python train.py --head_dim=32 --d_mlp=1024 --norm_eps=1e-05 --rope_fraction=1.0 --parallel_block=false --beta2=0.99
MLP neurons of a small language model. Each row is named by its layer, matrix (down: output weights) and neuron, and shows model dimensions 0-255. Each number is 128 + 24 x the weight over its row's rms, rounded and kept within 0 to 255. Numbers have three digits each.
After each neuron's rows, "raises" lists the tokens whose logits its output raises most directly, leaving later layers aside.

L3.down80:163129121147191089130092114118106150139152154118107108135095129129125136118121118137141115133130181136124147132150171116141126158124098121094122116165095154141126136142124179121169126159102115135138121134115121121120153125157087090160114133142123182121150109073129133181116175125138098131124130097133146108103111108152180123094114082138131133134112140074120146146109143118120152166121124090142086113099096114140123142147156155116161072100116124158153173129168150112123180107153097141154132152113124143169137111115156136178104120117176178123140128116151139141158108139158117135136095126106131136110138104145139128171148140127137140138148106117140148146117128169150113121092135144094149183125169132120135175086077099179106143154102119135144097084117148131154139150099168
raises: " releg", " players", " scoring", " teams", " matches"

L8.down878:084138158140122117142117129148176151134109109130096155146119109140146127103108146101147150112041120132127094127137109155119172134117095157144118116096139136128152108171111127153129155132127109128112126134107141146111121150121111141122089146092089135109186150124149138138169116143128085135119137106082111132149109143124162156120143126110140135098113126153101113153135145122118125109146140128126131107158121142158130158141162133093119084135122164117097120110151151172180117170110157136121160088157140149114155139100124188183134122077120182151143153159091132080077144106130153117157107167178124097124134139085106120157116079122099137143085134096130135147106123127091143098125109120125126180106149114106136152134120116086129140105164117134119126136138110079132194143112136
raises: "ers", "er", "isher", "ental", "atives"

L8.down996:140146122119132155087127118115158118126123088141146171135150123124126137131121133143143111144101154157110163155109091173122131157136131113102164099105134024123130152165160127121142129101107117140190130142122172119095149148157164146111188125130127162129138099117183163089158171106117141122151106120091142133125114108110104134094129126135118111138142094125141128143155167135120172139163167159170118123117100089135156115119134098108113128150113160098134123115101139149104124128114115139129131143147149144074140117150105171155115060106117117165115141134099100109148123146139121099125128159121086125134153117157148125121105096094111131137108120116127119168182168114103090119127100118130120139147166174130133101147152112108111130124116113172152126162101154122182150130114082
raises: "'", "’", "ived", "',", "ian"

L8.down958:167117151129116126122105137118113152155109183120091156108145109112093103148196122113095153120075122122121169143156126152122109178161093130151120062119131142164104136102112093102152082129100187092137112149191129111118154158153115119074150129109135111106109131151144155107156155132135103137128129153147130087145101108112107067112124152158128124109141144131140125116091146137091167144101128124138095117119113127154109106124108094119103165145088129117148112151159164107121092128104118072120139167169123110124159098128142108097131139127154099150133116109122130148114140115102174077171128108121151111106150104126162125132107114105163124129184121134128153091140116144138126100141123130072135146129167130124120111126135157106131128100106130154088131138142136139175113126162139
raises: "s", "es", "ables", "sk", "us"

L8.down681:117134154107111183161103140145167085117103136142132120126127143137130127179160154079139143119130116142165108144128117178097149157097102113125153120114125137119121166179149113148132120151137153133132078111152127116105097098143129122101108146175132113111128112112142114145159139087148169125135146151117108131165151127084132124137125108126142172129120089130115127145123096109087112111170123139170147136131166140082111116144161130134124104147119117137111164155162156107112140134139111143173105149091135114146141106155139100120092157156116124124146098055129135138135123158164119157093193113139150146149144140084133103159143184140071128139075122106123125086118146177151181144100154136111091134151161130123152097137116156139129123125111130058134146121156136108119131129100117
raises: "7", "8", "9", "6", "5"

L5.down662:123128140107118120163137117139111126136133115095073094169132149088136098128135128118158092110141107097106116186085139096131148134111134109099080153168155106111113138146131174165134143148137146132136131131134121137106096115185080111094136131129107123124177121140102154140124138129097117138144116146132154171107139146123141101143146135129124103081137140092128112195130127096116071139130173103151112108108124146138106100128111155110138131121103112093110127131126146182132130169132169140107126213112102114139092139126103138137123151156155163209118134109055108133114134151158140141150127144128123078106107164122136130135103161123144127162124143137112131119094141172172127138174124114131125107122137154130100145119149107154142123171141133147128135105067160138135124133112154
raises: "i", "ia", "ii", "ly", "ara"

L6.down353:169142123161137126116157123139104123114143090131120133136128117143132096163127161120093093134109124152133126155107180121134128145142098146105145113130132148143146109140141101137142139144110142133206132145116110135118144121120138105112131139140142157115077114140129163127155167127143129112119146120156155137121116090122180128121085104120136110161124166153120082146058152194133120100129134111125134110101146124089117137095093127136114160158120139125130152118199147135193128137116139116122146146125140119138102106082104122147151100147129149127156120087131143155108075115109146120115129115089104127145109110115103128108114096130127126107112101144103093201110081143157123120148088120156099169082100144125149088111112155171084144165089127134170144086179143110125085132147137
raises: "iled", "ily", "lo", "il", "ically"

L8.down905:131141123128122161127157153114143103139101139106131112112133107135137134165095125106168116118110092136106120100130122163148110142099124151124084173139146180124162157122160148102134106108170120160126158105114149120104120117123100110191129116154106130176143132145133105096125104121088113143151094144144123164097124113146135167145158129096099142105053165123111145099126145138140094121149138135138130089074140161158132157142087153125122108148118086153139103140153152179124101107135127087101090154117115126138146172119162185102124105128163083107104166134125138105128122157116123173146133168127129118073129158117105144117165160123153134085152139078128133144118089137104111138166107161157071107112151120103150089124115138125148107132099163149135153148122140111108131147127119
raises: "ize", "izing", "head", "aying", "law"

L8.down519:145136101143160139119148146125099073118153168158098097133150168116111147123122131191130111163132117114126100144155161130107112128117111154158147108107133105186127138134106145157109114150136127121122123111119120114155141141112135136109127140118119164147151170129115176141141158077113111134135163129129125136054186114101096069152140158155146106135123149125144139125134115121105128139098063128156153153107171068121121147123163123135134112133114165134147079108115119116111141086085118126131146106132116084116127129105133123120123153167127151116139093047129162128110123139121130122141124103137132198110110086129156133130095155134089076131122110081106114129137131110109133166132168096085107114102108114136137118112140109083111167139111161106106111136131157135173144133140140
raises: "ti", "t", "til", "tal", "tr"

L8.down622:163127116128094120130162139125143138102118115105142130128107153140167079138118169127131153159127127111151163163143108132090133154117140121121104097149111093109096140093113154138129112125113153098087061121095130151117177160137129120130120135166173125196128090069165156162120113125132169134112113157108139150129133107093145105110094161154126154139124120133118128134067166138132150169101150131154124175165108171089100145184164118154125136136072141131133117114114119140130131130088146169157159130126137117089113141102124138115107143136110118138127155046124104139140136108123107111141159126109121134141097086110139135157097142150116116169096125114102123102093108110157122147158158152106181147145126113097126153156115111172109151140094118107133120124126147110140105105134149
raises: " January", " July", " November", " October", " "

L8.down739:126137099140112150123119126113078128081145137105138113086128109111119145114122117157107150102157159140180157131136088131111142148152120142166158125106153110115110163144178181106100133128111128116137030111151131117137119112137119135179151105138063124142129120107105104161136109131126137095120116106154145096139124103138132136117141162082152172147113146092137080148170123140140152121133145160154120102149134148135180117101145108137127151096141120130125154198130155101126128088110108164156121110146117148142154131124137104151141132113134103151175109066141091134102152134118154112143113096104123164126133155127117098109136135126124121142083121148110152131136138103114124122129114115123090142129163097114144091099123100201114133131086156080140116126086150088163100120122128
raises: "-", "6", "4", "5", "8"

L8.down394:167133102140156138137136149138128147134158121104112118115127097135115086146118139108142143115131134134110168149157149095141129134139091101096145142094169133146128094128153138126087132123103146135136121127072136124087107123173145140164094126132102117101124094120138133150170146134149110142121094074092147126078130109129111094148174116094154111149124124099149131134157142151083085116144087140150107141171098160139194181148139144119149127131180124132104110124096142124100110081121123111115128141134136172088133077103084132118104120080133116101119160119157140104224138122116109094099115156109147115117131122131133137117115102152144113117109094131139118162162159143123100134147094129141133081113123174107131133136144124131097166176133099099170149104111145122104132142103099
raises: ".,", ".", ".\"", ".)", "\"."

L6.down740:118129102130148141123144132141123112180172111148133129178132170110129153106158135171155148133122089094128151116102126155174142098091119131118120127118146113074142159117137145150126146152129109129106093155073131135147159155132150100161155119156088137142172110130094125153160141141158124130085102116152114148122126120151082125144134132136153148146103145162110141137138126052122140110145109130117138118141123131092101130141138165163103173145149151143138188129151141160164129095122170112162143144113117131140169157154104160144181117087101122099117129058142112134147130088102115160127132078096132122114115131137160123114112185139102107125136160090126130157131071157126126145107175135162143100119125103117112101153134131153126080136112118073140118113122125139125140117091129
raises: " the", " another", " his", " their", " its"

L6.down818:134137099096097134124159145105108084135149145129128120131146124136113147143103091133124144109145161136139179101155104137109148152123133119106124108058100159089108160132140134124127139112141142142182044108148159098147141130129136156153106152145099105135123123138101132156117093149157120099080138070134128101133121140132083103103110170061124116144120114121104111145112144151132142117119121121130137093142123108083116123091125147141148124137111106144149131191105164113147128065130149098109094119133101138145114121118116115136098124120104110138129153003109159120104075111146125126120140098126138140123093134090135132138114111141126138108107103139085178153146123164115148123155143130123123153104155128164114143129122082137100106126098152160131113123097144125120114113124146
raises: "|", "The", "Other", "At", "Ad"

L6.down321:141127163141068119125127127135141149086099126136138161133163105114110140166140109081160124161106144121170086148147145130173169143152171128134181109101134133100131127149191141123169116167159126144129088135107125086118116110131143133124121117100096118111169141094133143081132183075135135111058146150097157126110095104153122139128143134116115136097125156102145115126139145144137119135096095114172140136151111132162121124162104145148089120085155075108158111121095160166121088073102138148150151114135133119153125134134104163140126119107135097164114126114098120155113092103121161093147140098107117102113124120131101115149151072139122163116075132154116125152151097135125135116144100125117126131117145065170115122117140108078130141145120140144110130122105104125123116117133147
raises: "\n", "|---|---|---|---|", "|---|---|---|", "‡", "):"

L6.down165:151151141074141131137159169105159073135138106132071128116114184109103122164135091141179128137083126152105140094136141126144158098071101149113094122084144138136151170137127125137115122145131152109121120155163140189115141122145128155122134100128129130122133101135139153140163150106108171103148119114098139173152135147119118150143125111126144145110105121151169140090109135109116100143154142086124109127143102165091151126119093111121135110178131136114072123082119133120132140139140089129120142110131095176076141116106162114165131099120120173131094121117111176093119089127133145174144120138128120102106118119137117176121155114077132109088139134163105144163144138083120087127134093117096148098104122144132153100129104092094111155155130144160103129161151145153130147121125120
raises: "ia", "ien", "io", "ian", "iet"

L6.down131:098161148114133171104113109117135128129147099124141135120160160149092146154164132150146137141157143163167156165146125128145126122138071122144147126137121133120128149138131160123113104125119119106153053079113141123140122082105134129102113127152135121121166137095115145118146123099125124136104157135115117122149141072166104098113178152131170160129149148097115110120146146122141131134151089148115131101102119137158102109112159126123145108146193055126119107174152132111098158105152114138119120141134140135112152098121144124123127178119103125161144090025128127143168122129158113110100101081091133089140150147122093147123162180110116115115114110087122172115134135109156116109122124125110130130128118091122125129135113159155120126123143165107117126085112151117131061113076129
raises: "6", "7", "8", "9", "2"

L6.down324:103116181137139147137161105098116139143145093128130168159137146090146157143139123110156108134130135139161142138121114140189132122100164147134104112091132149106169163116128149141138152106148141155075109100154174132116139093149094119115106108137146112166149099120129116136129133126146155159169144143123138170131105131087089109071151121154172128113137150113146131137132115097166122152151146107140137089164092132095116125135132103096148112108091168103088137105108138136127137129143103151117153095083111126142121126143164168154126095181133139141123108174119135123137095151129168181124112119161113085110140131133132153138124110121142152139124155156131140171134129087142115134156092166130133153115089114136156130185116103102143107144092126174098127149125158144171103093201115
raises: "i", "ien", "ue", "u", "ia"

L6.down553:072119145129127132132099118134136108157164107140156145131122147128148101091150113128130155116125106112157139117148088117184110084149132128130125124081132142094102151118136142150114118120132128134110087137086143154114141128091164108141134131163098132128167112111091097141090158153101136140141141133135130111104098136129083148143123123198149146108118128175122109101150130082107101098134143126065151106147106131125115134100163138124127132159141107109112198175138169138152119094146162122119152102137129200127146120166073139156176133093111136120122115128105118144172131093122128165145091138137141105111154094098169148108138164111146089108135118088091100155083097148147105118137159130163156115173127143121187131148115096108114086119132141141149140129137112134135135139126133
raises: " its", " him", " his", " their", " the"

L8.down413:135111144134109188138164065127083140123127135144120111143118122165126160179130164156121135135129140147161143147143171088112114157127067124110151067147144133136101148105147116159176100149140142106089059137149106134148143124135138102144137156113146116133130115148119192124111135133147143132118155083124127114098138123114113117106110150122163122172134128136121126128100120180100162154113129127135119125204128159130131118112148087152093092125124141127098116089131118132138119093157132118137149111160121124137132109105140112116100106131141160157101148034109135106117127125100129100119148111142112114119118121093113089094122201108161147133099139145117121114157120132163132162109142149110121112085110124131142144128150098134119127154080150101138148103097179113144140119156155
raises: "-", "es", "os", "s", "ic"

L8.down350:103120128139091140132108099152157160126105148143118149105161143135126159140106120143140122094160143106157169141164100130108146139149115110106130110127142128147131148157138130129109103118117105152131034100088165125150174144133127126136118085107142119139147131096111123129146135116154106122100132122131130092103131131131148110097112158133156140144151150110120103126117152113118133152166126123175144097121115115106162144102181104116099139148129106121115080114108148141142132121107105153120136149161096175102158127125132122101086117126094106121142106027126155120134130116151107047131102167123114130171136125121116139113086177103059151128117138171141159152136126100152117104133127139132157101102100103116154136126104130143106156127128126050150152096110093103154094131116139
raises: ".", "'", ".\"", ":", ".)"

L8.down19:136139097122181137087166107125147101134144108118125160169143168102129133146109148121129143120107146095136125146168124088151148089123088121123066141086119100095156138142147143105140141112126126113153041075090138151154119111128106139092162114116111131131154111131119094135111120090143122155116120123131133126121114110141088108143134108105138131131082144212128159127151139091146098103136109139116104116129134153106122136109117149154117127164146124117098147150156173128137128118103163107128142114103106155156133109112120123159124135093110121124111107039150127114129114102110129208161144115129130124117094122105121126142131199113135130112135150105136103159120112142095137135125156125120169121149119126140130129143110168131172089147170103082137112151140138157100117080121146
raises: " its", " significant", " another", " their", " themselves"

L8.down103:172105132115103156147130120139151139094148143153133143146082127135141092139129135102104152113145161096132131110116140129144120160112187156124105128117085117153148117123105144139134129152142124114107099106105096119091136119145133123081116118141086093116149115108082123103120133140120121152135129159136114082126119110128093101126139135157114176120121150153066145160141158131143133179120157111112108173137111147095144164076112106110116148157100143154168143059109140166146120158082129138143191164119137140126132128120140132114120135132139110153110137019121110107155141141106109135098139159134128132099104119088148128083122167115156136165120150104097113112131119127138105151120122166108189121124134143136111115096078145093125133145107099104162146136098106090121136154140149
raises: " December", " November", " October", " summer", " September"

L8.down550:148137104141117136108128123132155155182159156074156133173131123161115141142099128145128114114086102099117133134130154129118108120130108129131066130109165134129190130129118120096127150144113078094124082166121170114147133091116111157070164091075133149110132158127118149122099133124166144122132149141134105114093098124102168159103094151123100102144129145136084156129160133187162107103132154112084117142152132124112119114105116125095131124122076127106154142131126111137111122152193125092109159177149088161141150155145113160113112113130119118079120113100142128113123122080135099099121127176154137113102109077144131135145127158128152133130103118113160145129157100132109143092118096094124118092125139116151134142123125088098093102147180116110148110124121164146122149118109147
raises: "ing", "ings", "ership", "ed", "ance"

L5.down262:119121117099152146135106111089126131103137135132118129121094105128124100093126137131159116174132151137133123111113094122115104115182118142125137109157102148138163120126131147109114093117116167135141151157151104109130113104117143126170146142144099141185128115131120116183176108141138071144071171117123083138127127116141141115125120109121096158144185095086110135129113101125139136157095145104121112130148104075164132105128143130106138150120193115118149148096148119074133112151142135121106115167101131111090154111146125116184142157121105130130079124116116134159121154149116143126136129147085065133138137099137218139111113109112127131147099143110098149121144153148137107122127101116118123144124152128074144117116133073176122092071135122150169139139115135138145064115146119
raises: " make", " continue", " get", " give", " have"

L8.down173:113151087138113123116131116150117152148118103134123141152141149130138128123138140154138127130118116106163131166112127114153146103119105118135128155117130091101118151098150139116143135160132133120129000104088101150152130140148114123106145117114120116143144138134118104110133113110123123145113118133165130118125152109141104135127123131111150104151098144120128129159142143108134108118124101132098124136123126137113105161119147123134118141155114136136119142147111134114138109130110156134119125120147129179141128125121139119125137110121110155136136108000101131138149134120131136141135117117124143118149152132135117144121136235103169115128165132136137137140113131121112156112148174131130145130132112115156129108139145137139135119126149108055137132102114145109112126127102124
raises: " its", " this", " these", " the", " it"